Part of a small language model's weights: 2 heads of 32 (1 for keys and values), no biases in attention or MLP.
MLP neurons of a small language model. Each row is named by its layer, matrix (gate and up: input weights) and neuron, and shows model dimensions 0-127. Each number is 128 + 32 x the weight over its row's rms, rounded and kept within 0 to 255. Numbers have three digits each. A neuron's up and down rows have the sign that makes its largest values positive.
A block is one neuron, or neurons of one layer that tend to fire together. After each block is what it responds to, as a language model described it from the Wikipedia text at the highest values.

L5.gate9:147091228103115091099118127083081119167134113137109123088128103169133107182143158067244110136147114113128082104056129128135091207143097139130146111106061092166125100145117137100162126117155160099137127136090141130164120139184123123099124130135089133125192181055141092138109120052154111134182096121129101150205160110099128146123143153160086099147145166096096105119150147086130141120126
L5.up9:118123113103109157111081148078135114161147145160140114125091128156133121066065113107176126111136123071242099148081137114135153142109118157105122168170134137097157125069080175143145071116074088141116092120094078091107142216152146163082092115178177138115147115118066126111110127147142194129165179081108164109136081066102106140140107168108109144128137134099129152121139101076130128099080
L5.gate64:135138125155144189134107135107099115146152131114134115117065073108129125134140128148125131166089088125082128133128110083203090098034095091142122153136035191076126133111134122159137103089108063098049141083172164108123102128208126130140102116076108126083113125099129067110131099141150140124197125153137101103131144090130082119140179178044135104099142099132128124155190134172186165134139
L5.up64:181099131111164173129144166089146120081135172099180136117122130104124124152093183073116116179105110109118144174177119136183155109157117144160051072095104150171187074115164107141075131158133132195145207121074110143115128145131074124111123111140120122162143059139109125067180104172144151185123046093131106103118132102109113094123130130153073151175082122102103147192171148151065081132127
L5.gate77:154142119098109068140158158152157094139154133134121122168142149096148119166087099118116178089123172112136103100097133184180089123152142134124106179088041131115165124097109110126125142153070155111066095094125122104142126100159146113108072099011144132104120103142110133171104070162098112098178134171090153107150133128141132160092150163138140088033141135154075095166160126144080143133083
L5.up77:094122129125100162159143185132154095090095119167108139129084145107118098148158169122178098163133173121061079117151047140171108113127156213133075120154044113134111138138068092169141122156154114150099097175095085190056124123103111144126101187140125115176110106109124166136151135145062100103095147113155113177099140105160095137064129122121078125128115144153104109199148083125152126132077
L5.gate93:131143130110176040175144146095108111092150100169155118142074138103134119143095126103171100154128117173151174145149139109085055092117100130128042114177117117115126160113137116146128162115159122155139148121171114153164152121161082171135071106130093188149106112137152178159140049145083130149185121154117136147105136200168114112135123111089106190135090084152038081135154164172106140173141
L5.up93:131142179144172101137129121130101159134107109129101156125144125137102104106114171127146119078131125156091121172133117123148106133159084140097143103146157103149075202080085076137139092133081113194118149154136078081115129101104116164164124124121147071108214119147145104193081139068138124134118148167140095159127181076177142124158141048182140135163144084180091150243134124144062126118126
L5.gate102:073142141085071100100114177147143158136088126107132022183081046135114110128117084119116109110151193128117123115106134163172126089170144104124198101129072075133157161100093093130170148188034094147111143098161116147097121160137100121171075124168133066104086094113184136173085152156131139107168087120171140133097124131144114158145166133110158128092117148146137107134173119120167169120145
L5.up102:093122085149146148106151123175121102179126173139157105153106129127077190106189114123125119138133169125102140173175136159201106166134119165147110085103085129111150116099111142077059128217130154135160180079185099075144169148192088124113148167102153125094162130115172128135122116167082139149127088152099100118181096133168090092115164130168125149144111151110128122157123177091141137098098
L5.gate145:137089136130187127137069144106072114113111139118120107097105161076149088127094091166168104081188093075092130113152071151146126130164152121137137087140158122129152113148095155148149167110110138114077153134108185145099129115100127159121112127127127083132097133094129101228103100125172147128080153084131138146151190194128132110110163157152072109152107144199089130165137160155100126168140
L5.up145:141107148115102065162126110072110134132124102094084158108135141132135131178151057150149142107096179161107158133188131140102100128122023136130095110175102150085133186126121039142074139114139088101128083199159084077150199135123079158085120122106115081196138114159150093132180139111098123107144154156160096124117135093110102042137175153099126166115132071122108161166158159095110163131161
L5.gate161:113103094141176080101142161168146178159124096180101153117062163134165139138099104106102162158156119117188095137095143102097129106090078126152116100162117115126181148169118112113112106198140135109113089175105134068084134134107154124098097113183150133192132171142145170151151105138114129155128131151077169162164210214073115125131182141138122176150134112141182131130188123167121058066146
L5.up161:108126092064103122148121203128117179145125150210112104128027147144157127109146144123177128121158115179150195152192136120127111108154144125078100150129064107115112073121083134140143135107115131131123075150131104123095144070131212134184126145104104098174082160100131084185079110143125114106164124211086130124093149124163124157075114151133132124140190080152139101147102110082170149133096
L5.gate215:133074131158126081184148184180174129107130131178140158130079076101142109178123124087137139122116113136102165077094126100108171098130120127113126028141169119173133089144159153170157113136144130126127109135144087116076129088136143162050153164142173084138098137113122109066090104148139138164146057142099069130107162142158130115152097101073168140061116153208066171132132136127084125102094
L5.up215:132115123148195085154156208167128101188092149118126136089074105133166176059107159110081149190171166152128129128110143134119122099127141090139127109117088135131126169117161123073115114122202162080090151089075114165027094125153112106094068190117091103142083128110127108165151109112143120113204141105119102194073174084119134118051206155148146160142169123164108106145126103157123127091085
L5.gate281:127126116086125129158089163103105111067066128124115070112150063166107125102077117126173141131131143149113099136123128141126096147056122098150176201138092143131123205177114148123150117132150172116118143204127145198145096139173116193090127132115139116124130072194113122142144093070023073132128100116130083153136127123111121135162096148108144164183110072117095142111094145139085133141189
L5.up281:152101130130124130128118141156095125164107097111134161104124134128115111091092152060146069126153142095133118136123157083125152119032082204164087118107100132136132130157086123099168156116174119130146112125071103195036126124149130095103039055164106122196090148108137173091143097136126142136117082118094130100150133137124138113065173184109097084157081135118119094136135051135084157137130
L5.gate284:173110149141178124143106101134130096117116096126102134128117104148147105141088137133127123123147140124068093131160153130126035165152183155101134153161170131125095166153136071058091109188132128109134166173171126127182085167143112137105152149147116133157067117158146163115180143105084098055125141123121104097115140173090083081139098107206104167172143133093122158099083156146104114107136
L5.up284:083105138121088133139096200115167186156182130150156091108136090117151097133122112128125093112138135070126137126055127112058072111132075131130081108137137124196148156135164111157167123118167111162090084146143115186122079149073103140125156157075135120123142169158154129091161073121148148111134190159136153098116090115092142174103165116121064160157171135143131098129146108111147163153143
L5.gate387:123165142089107114122149194088124115135133109147147119109134139184103086110155151077070127145189098149096104132138062143060057132109100110146126125134147168143168153120106118119116153218088152067128131133094149116125100110167065081106149123099068154143107089202126116120179061097135160066110138125152150099129127133116139153069163114141130066149140170149161177119102170136084094182142
L5.up387:136170133133153086115057154135175130184085117092139117100129141158146149115086094100161121103109107070103180144079141103112194140125083177169151182124123147153118085142164123149090098176120026101160098138086163124149169140195098123089110124158183143140131171130128120085134173122127135124093148132107121148089124129144120107140157078132008229146128112166101092088119152126108115151125
L5.gate404:126175101119127162094143101152116140111150094157127133096076149137127131197117075120172133179137162091127123121122123147132066077155086103130152167132092152111092176109113129116106141149161141146151135135144133153079124104162128098162166146063093130157132048096146125151130119135115171105106085109084113150147092152066140104147091078140124062128057160130117119115033151086108157076113
L5.up404:136187135093127153143154123131087162120153173147181051124130120119161166126113160153091145110126152095139181173114109143177130128158130147140115094094148117105135089122112136187106168172148104104148081120161073092109112155179153151102179062145100125159162096106187108136144104137125142103181143131128194122111126130124052177178081098146192107168141098123117143189128117106183208120129
L5.gate475:067160102138169095121123169145111111136149143093105080136171118115145171095081017148137129099098140136074140107212106095178037124114123149143116113136175139140066140106112143151104104130104134122135119137066112101063145147142104098120098157068154108138175152124099130143064124144072150126123141145033186153124123170102064173104136068096122147166114186085165100119085090168145145130127
L5.up475:118123144082189204137081142099106131167124122126137160070091138095139135146083109138154094177166139097113113118173121081125136040159187145142154112139115136105137166141119112125133144063104058182137114144162157158100133099082095124099125104132103083143122053146120170144092125084174140115113112150118122165103114118151184166144112150141181131160106090127109135084118117155105099152125
L5.gate518:169039189114137086140094108126178123126141133132097071118117071128142123126169120095132104154131141124165178128130152095119086177124108116099106076202158137135153122155137135111183155164118131166160145136193124078125102034081042097145153104070123115130129085124099134144135151206192141095130146151169150180190108147165163098069133091151106127131156135149186120118179146151127130138128
L5.up518:121166111121105047123146156137094147153164149131166135094157054117108110188112109121135127159147041136113153086124141123103090171124151108120105100159202099085081131117106179114179179159174073130153110127116163170126134067124157141159092088153180104138116141211134119132103144155126161108211121194147064112132216090147135152153102088133130090160175138141065121101154121119161178142133
L5.gate530:152121152127136124174181088114099119144100101149184051164165102137137155144122137072124095146158128152090149134174148089104118140139131149115031140106115136146103113142130159139141115152132101095158119107154144114138116127120097155123159136206071108165166145154105074162128106076110180180113190123126057143128132107130136185130191085151121068126125107137174081135079149147081144111077
L5.up530:168124131178145122190100087139150148109156130197092077179141152114135143103149117146108109117096145186119117133084159202127119100135114128155131121191131104108135129138146120105112153158156104223153088141132102106124099069137156055082142119119112109137129086116139067158079107075133126092100167094122101123202151146115086144123130179101236130125155141152123084117113137112102184166132
L5.gate593:054143140136176038118121108125133130081131148082100131099214088149151156153103085160105112111147142184097137119162134123124101122099122173147177123193118132099135104167112108123127124065102101114132105120093141105110132148152091162167154111093088092124156110119106072116149101172096084166140173129135094167094119127196128082122114129101040185133097137132153169160027158161074155142154
L5.up593:052088143131087141127114084127142151065148141133136121109128126108131064127076112119141147133150115124108071130077147130182120130087142149118169169112080131094137160128119098149151138119063127112129138134128118156128158138102095134133162058090116073102133090115178106116146100144093092146142120147133167116016141130169102104127093130113173154139052174136115148156108114192097189175157
Description: Wiki section-heading markers

L4.gate332:123160067092128166116108215133068082165112150105070122125141119091100160163190126164080111088175154137102094165113084144122060157108101196147160145125097147133141079087126168203120098147187149153131089179045134108117145096109099126115101124149118159103200115103105140134210112165123130126150126084177165102144161135116120137087112158136063095143184180137113161128125139128157114126106
L4.up332:118155123082103142149089103134133167124199149116137116139156146179122090139147164133163149113181048090135132120074164164124109146106088091139147098138167124147155134136118157120102134134094135088052134144108142124148111147125098172119142118159089126126148104173129131227129124129163144097036149143106156161142163156127052114088082136160109095116142078178074084162094139147125160051162
L4.gate526:107167093129138073168100113161134128151164083192129139126149094084109087211096142178103092126134123119101163192086115152110179129175125138098101109127143139146147107129121139141098160180107161155071120137102173143133170099124081147125091111092118137078144117187100152154118102122113131128108115071146090075125147107191136131132078167144106126120156176125113146178091201107135111185114
L4.up526:132119135125096130105158151110115178116123103207098125082172221109131046163161166148126123127176121179121162155170137156083096141143108097139146140101127097117130138070145153193086074151176117117131069135136099169089120097116161148103119171128112092167101068112137146137125123055074092107138085130135106141099124127151110102142103159160138059134163145127171143166142138153122127130174
L4.gate582:043116106153156121167168151143128088142132093149048141119150139098126115105104114150127167126147044149162118163122157140096144193137034135162143145160151110172153119154154086156116101124154167101148185141075147120136159128119188097109121065096135114095200138146157134126155120127130090121155135078176128077137180160130158034141103120166120117124117076164110095115135130140135133169141
L4.up582:153142150072164131128169178151142082111147150130090200081178116159118109143099118120115098060181148151123115142141148096119172139133108211157170077129166122182128084137146135143172133141134133108175084127143040086090115135108116180079146085123123069121154089087102117143148170131081106017132134105174138165208135114134099099167135107135128131170134141165130133131138126102152156142117
L4.gate597:102153131092146138113087137167150102163145090158134088075128118156144065156165128099172104142097137150162119187109083185088133115092077164149168134161074136135152169114139138146141154193107128130152182144124121132155129091133130124106086160138112153143166189149115197115128120087171110117077164111153130121141035108082133121117155096154123152158183165153101098132136115108137110169162
L4.up597:173192150125072114112121139136154094081149166120135104131153166107097091122112144133187115151160152159166111102056130076122165115164099146131121080154153122084148104090107126130143090169036073077171148177087155087161127135125139142070118155107183106154222134106130170093107120109094125113110116115096122040180155144117144104150106130151130103188117090100065141117090140087097131150136
Description: Sentence-initial possessives/determiners

L4.gate124:133150152148113156164143098135132140151177149141162084147142120120128161130070131103145139174170165109123128125110170158091115077090092136153157123105168124108144141137137138109126182143180086181071196182168096131138149114124115150094107062085151092097124123177038134169118137094203080133133063135162059092136147127145102134087114126115095123117060126149082087126094111118125101122157
L4.up124:086114136098076151141128063145116158123123169089108202106127077135144167127065135122117161169158119138104073087136176114126188080124111179179125144173127134123096151123122120102123228130128158137097136118123076062093125153142154162099091129075123153203086152082110143119142110097152083155133113142153104052154122138151137118137126145069121131109079109100110120069118174100095159160100
L4.gate505:145053079105139099131144105119156149161143163128069112128076134158114150117084091119127095107108066147154122164086082130148141108129094086103182077168041085121184150174102148134099114148153108179105047157147124169127112124150128197158117128137177090118137135124132063085109152135095110151124111119149087147166041151156126136045108143128097054186177113091158117109169124120105182112094
L4.up505:101147178124121133140155116124109129116132145132119078130132191142152168175149131106092058129144079105137142153114139144101119144117100117130128092121146096103163116150126112107136115232150112089104102094137156146043197130087040162145149135135124192114188129191107148169123103120139150177062135125146136172174035133145188122125116137116124122203135173154133111144102133176091180120088
L4.gate517:178129129115109114162139128197109121199172161086134085117146148171101126081095121109094138113088126143105052150133172126098135163111162067212161092114087122152112152127109142092149129129128126138129112083198173136133138177115178122185075162100150142176157107139160156164132129083118121102119098069142113140150119121144154131103143154110125102063093116122156136128129163095113184134102
L4.up517:106088117161087152128121113094108063121107107095131196144134116142188089084115080154107112107073105108171137180146136138170111085125094117139108131146148155103169162116123123033156139131114164130186091150159135163136153162165144148164121140154159164115144098155048116134073086113102132124153141080082124111117155129163077157066124102104108046146128141158077116164141143143120123047134
L4.gate550:123148132136103135145078162129113132126105143146109104094111126143111090103093091059084141163163129117140117130125136083165161082157111045195146105080042169091198149143081127107163109124202170116105134148139125133175177192109109158072141099146154107132109180135128136113115119127113138147117130115144122161098113111164152178111058177117105186111143146167134128111122100154128130125131
L4.up550:107110146125137117158144141070159181131110055155138148087111102128099141087085103171116105078100168105106155168137145094091125162189063130133186143130106083119199141141151154131116127108134110127155090126177124069042132131128130106143138137135216166127084083158151068126095062096138109094165141155170174159082074128114081158161115104158109133122108117125148146149132197125119176142106
Description: Mid-word subword pieces

L5.gate68:118126102115125109148134133150208128163131138091066090154070137081173115143164169086139158120091077156127153117168118105141098138146176098132154124156142122181087119078095144151164094126154160132124087107095112137191115148154139069099135123159120128123198130107161120147077084142124125152084115129130055150083147196104129140076091198121152098113145105139134106135060196155152131147148
L5.up68:157085098138175077129147109066100052096140193095151146168151067155122112141143137143109105141151173089068169147094114148122112151128144109139111116149138131169218149076122153138185103118152109115150173116151146133126168171148127060099110142137124129167149144085060107117069132121134218114114108104125083118091162118136133164111152122159051140119108170113121125149141201141120166140124
L5.gate110:123129198115190080177160145125146103093149080103106058120135096186151148112101195184150123128153105118080104111102131176136093150147131057116142158103121156134087117118115161158177119089131091118097118138144122109161122122112123118116095145121093133049138195126166096142079154103105162097160123116113181071108119096114111129130106143117100177139085148096134127076142177110163074153121
L5.up110:107149077151161145207115180126134042146133184138153083114169135157118132194151131140144135191174150096106149120154113134173129057111110114150142154175193131122098149184149108115132180177159115153156141063112158106140098106152156064089103181079103132089088122113098114125138153099144103055146160132129155112143134131074112151108101138121092093160156145154113141146090157106173138121161
L5.gate136:132143187146136099156102171107175146126197106134158051185088100096139151121100119147120137162088154149126141114132139048173108154050151129075135130128090132109173109135156101157126153140098156109141143159079152156166104112097147117144069122115158144126195080163124165108103108198117110105148139142107152198076121151120090140133171159155085113167139133192142114144113126093077138148167
L5.up136:173173132111140160146177113114168146149199160157051131105140133081158093112123143086079130153137176097138108167106145117157063166105131090137118138089072077055161139124146074110158171152132077091120073070140110113132098143135094127126122152115151105105152145164160113156163169104120083153079071137147152182137093114131168107048126133093094085157134147137129119143100143081181184096172
L5.gate201:127088150113123129132192169140235096164158153139093074149092125131133125168132110158120121075106176134064175147124130169140120138156129108149148137133082094109138118193142134153158140098177185160156111142120129128121178152117157110124101158082192092117147115116023131148189129072077180127103092109135154090152141139159082146123130156119078170066147175163177107102131172113124127139153
L5.up201:168114119137159081131144174131194121087137061169136145143183132122107110075105104156133141105070039126104159154139136092121092168138149062105104090149098087119153120123132130155177080124124062099125141110090150131130203129084151069137141094123084079175116060143078131169122100134133128181154083169090099157138065092131141129150141116153119177051159111158116141147182137119113188141165
L5.gate270:142168135132119100131110161166084074164128115129147091120176164139131101096152100149080125107098121122127153164077087125097141144102115131180109145083086131121169131088227134137152143153178127162104061105112132094105193111126100137126147160097101153133137148094109140118238176100097138038128102148161109103134107172209131103088135112106138134118159103122076112120151159189046113161103
L5.up270:114121098121111152161076093135131110119133146176111165134175119115174115108118168132044118082106088204166167185124140119108102110164133125100135120051085098126085136146116164103136094104148143145147132159165129106137097070084132106188100167018128127132156091189127128157172094129144138107077059118074144116108096170114142119155101108118093118128168094093104100117169096148156146147157
L5.gate320:160136165101130083183168100104097143170184167146085096179098114105146124170123169137092096106125073126118168175106145141124150130093099104150164128036131146135173138155169087095125185097157127070155121093131139190083169173092104119098107143122177116135137137102041072099181121131147157140105138154076102157150165137119132138072103137147134088118121132109128090142079129141104120150123
L5.up320:078150124107089109207139076120137131148133122111147129159083133112071174157149103125099156086119124140118121129159063130065098089126109089098218116123120103129196133183202086173070149108158147103105181070125109153189109161101133181114109168095119154163138143147077181163136094155147160221170113169106115158180135155145122122134115132109115105125059096128159096073104134132155099113128
L5.gate323:114144105102101113151127151103167142185163138108119089108077154109065163144142128021157147106126048138101116115105114120173112092086125117134146121139108141089110139154164129121103138132162189089148109036123146182142108121102159131081074142093178116135114111112111101119144121091145174123094072068081136127139161098143076072157136157100130084110109135141151032159145181117177107095072
L5.up323:075137154155124143163117170144143113132124107178098109149124062147104132155079125102160092103095144117154153145124129131112069132144076125123093106113159090150135169122118133082162202093120101088137140104152139053137054138106160144151094173071091156109120113130101121160083158136138122080126118172095177177126133112128116168141192104113111105084084076170094158210143150219086166076181
L5.gate338:185041167086123144147145141066101105122178130128108147118135090155136103143094198116094107105116118078136206117146114112150139139140135137104133076075157148116080160140150108140153157130108150147106120101185142144154076131196117129165154118068114129167143109089123159102088128091133161135139109103128133139138133189170142091139170107135158104158115113128112138141134148146163170155101
L5.up338:130100121149099117129099132132137070073148120119143119146090047132131095164060129120154110203110099149114128100115132160128128123155081087131097102123155143097164145080142098141109123143145130141116162104109166126117049116208155108120093181150109200074128101182138155184128109113140057129129108137137125142098148147118135158148132097060130105107124136132099156100146250076151195084116
L5.gate377:143082111125134094125138114118155134123132166139125118151120098141174069150112126114067158095090100169156127089131101127114047142128063118035199211156109149169138158110175105082115144151148123140142174091151122112113148146157108154109104176118130110131123142139134171104150079141180134143145143116099132139158150117123114083099145125166171141194136137120083113102102154141092129121147
L5.up377:103057121095094162153096075141122172088108149167168146191166128153066128120103108151165120149149153145138125172077130146185132098151166106166130089119103125107142116167136155110086093144089157141166133101126167128112078160076103122142113167074149114150170105080124177086129098125130143205101111074109152136116142104142120133205141076146124072094100117108176119098100146113106128136119
L5.gate391:176139120118148135145131124114136121136169131091141123111146144101124056118090099167119087103117082086120126174100110149143119133107141161079120116136134112141112127091090146151132137168108115087121145108155208171106064115160148164082128078135171081120137125066125077141066114118159098090081151118081136043058143145129082149074184097162108180119147157121154185137167138134208159127095
L5.up391:114176094113152112157124169073156174184103160109039138172106119128120140128127157201101158117107127079129181101132161134102105134161100117116076141156136173080132177163129117124148153166167135077109047170088098123197179102120158084141146125097131098155160062075100137158122058137140120055156072106124158115167119112115185133087153137110081105155073148145134168144158158104133121117107
L5.gate408:088035078151144141143241109163111122095153114101131112161101120137123128104085109093026098162114131133139116150111099229182107122116076135130107140136124117158187137153141118125137106137175079101105117107071151163129167132107164128088094136143110130103102132119138150115173097196146134121098083102126162121139148114085130163097194091149138092171150097136173113103215149182093133124084
L5.up408:126136130172132154158154132128140123079131104083150130176063119126054111133110066125107061171171126105124086116074139138146109129060096120170089113159149208160132177104091149155112146125129157062101099108147170164120072080068125133123168077123106118182169132090099156138149139076128125097106078094108140147177154095075116148101121102140105111125171066059097132102118124140121117114190
L5.gate525:185104087090141148161085105068133104118155112141139121118087135090075130063098144084116127109116114078050143157135073082147060171147179130207146161131131133067136072145134108163121086142090160118180119101094109130107121134106147118158044104111120099129149141096077158140146150143151125127123143105144083154169149110111117103132165159189139138169106078075131125156101192106061099162132
L5.up525:156153112112162150090125150074120155131133121104166156135113124167097132129130138140079118108133122188081084177154144133129090113120149126129107172197168110120142183136128120096115149112098179125140204117062109110118107169156054125142112120146180143138210131117109156153107127142182148189100083085091100177124110157137142204111128061149096100055017113102103106135106114184156108117123
L5.gate529:065129087135149137123112152169087124104108143163184088170137100121119115156164146134164107200144137157099114140132148135121120089139116106165147174083144136165176120085150107126108114170096090097066050129137203168133090118104189097151147133129150185077154115129105124081062188154150081142206125094151154144117167104117145110150135124140153160143193136130157084065047155135129162121106
L5.up529:075074124120140129177141159145128139136131137137083106145131154139071155156137125146100094169176116129151109131094103131056083036126122109166085088140098112124137128113174139130129200104148128100109122142133155150095186161138165067185136108117091031125132123120129150160111121179124130087092083138166072120110187113161112160104147121071156134152156162149183142136118146157110157128112
L5.gate584:134129104108136099206123167162105150135192112149098132182136138149146166172112151136115103179138153131146135170122110144139141094099142097119116143141151104107165101156162105184157026127129111132137126082104068104117126145136149096076113128114139105121106195155092080141119174122075158078160099172065186093112172135145063132063145167096144212134075142143163190117132127184151091166104
L5.up584:115068183111159093113169179169134144089127125140143156118145038100071148142163180137152140197113180132151126055135098085176135121126129123150167137130189139133089125165125170138129143065113120120120141110119124141194078106100172133234172112139130127110117089111129099148080125129148033095096079104159114118108147099116152099143158118144137132101184164122121100141105140173131146106143
L5.gate599:084135158137125144155145130107159093170181093133087137057162090152127063114199172092145060113124120169124125143084118139125129120100107069119149108107103183136113126199090175168151162131128117152133147091119123098112125145126134151098122140110161089114111091136101115160145146128124169183063087102147077086129095091110145133055126145085123133094092116143144080122133170157122058135172
L5.up599:129136100093147090113145137132131086158092143090128129118102089150134129106067117127154128097082116114134132127107141160004119137128091142122160099143101120103144145093137131158097144018091167110160127151117152140101169143091074087141133148153140099107120119078190164107196138121141190142073067109141136167092098142135063174104178134098137095090101139126165124086108130133137133122134
L5.gate629:157150083121047132174212116108106088137130202118096097107097097093169134125197168119125138166170126096135138105111156175161154105143185145104153071105189116124128197109082138131161157100150130094103148093124125137118132144210154167102090104133110093119132121129085112079097087132219105118128115122157152124110181158128165152145092131157128092119157107109155107082058155134110130154157
L5.up629:115118135067106163122181160085118113200141127140149156178145132162122167157129157108120117150197112116182153158143087104111118121133099142170150144115144093147110095118109106110192159060088203120111109043216111134127101139124130167141169066083081133120152066133146099124145120110176111074139123202152094116051132121196146133151154138082171132102118134205093138136151136137104123110119
Description: Mid-word fragments

L3.gate509:113162170141065102190132117149176165119135172118138135142124125172146076145146087136137162164138100178151159117098122057178112168112119070098181106101129139100095159166114136181123121151132088092084133087141141121161160146154165165133130135163100185132193104133191135121101057094131150138094078129132133100144059120148111145168125124039115140106133178191099111131110191135107158093107
L3.up509:177079140143090125142101145146125110131147205099128103076116139115144162135102093144128129125146093210124144118150129105070138095143115112155164096142097076146073148161106113044125152110092125073119143061144131142150146140130138157184124048151133062121158139120143130160102148076091166174095147116084153100118139127074139064165127120138127122072087077080177116119170163144128215124084
Description: Mid-word fragments

L3.gate324:138151056116134119102138122140137084147146102138174116117160114107078159183084122130166109085114139100104155146194151139127080160139118155138136156169087097142185095088168156113072143167128128156122148175166152165142095112146162104172133145124140120107066048104149135140093105141107144134099107074065171090176130111134135165125166166173162125171155149142070143125092141147140125103143
L3.up324:079122077077143152142076133153069149174128175112124140088034100130108145113159116155165089128158169108120124103198137140109065081108063152149150156121096170115141170133146111140107179160115101114158165093143133132123172106112127156160127153136136094109135133126134135138160120191119116108036160132162098115130134120111085060084139174108093113145139133162124129157112168172108114202090
Description: Headings and mid-word pieces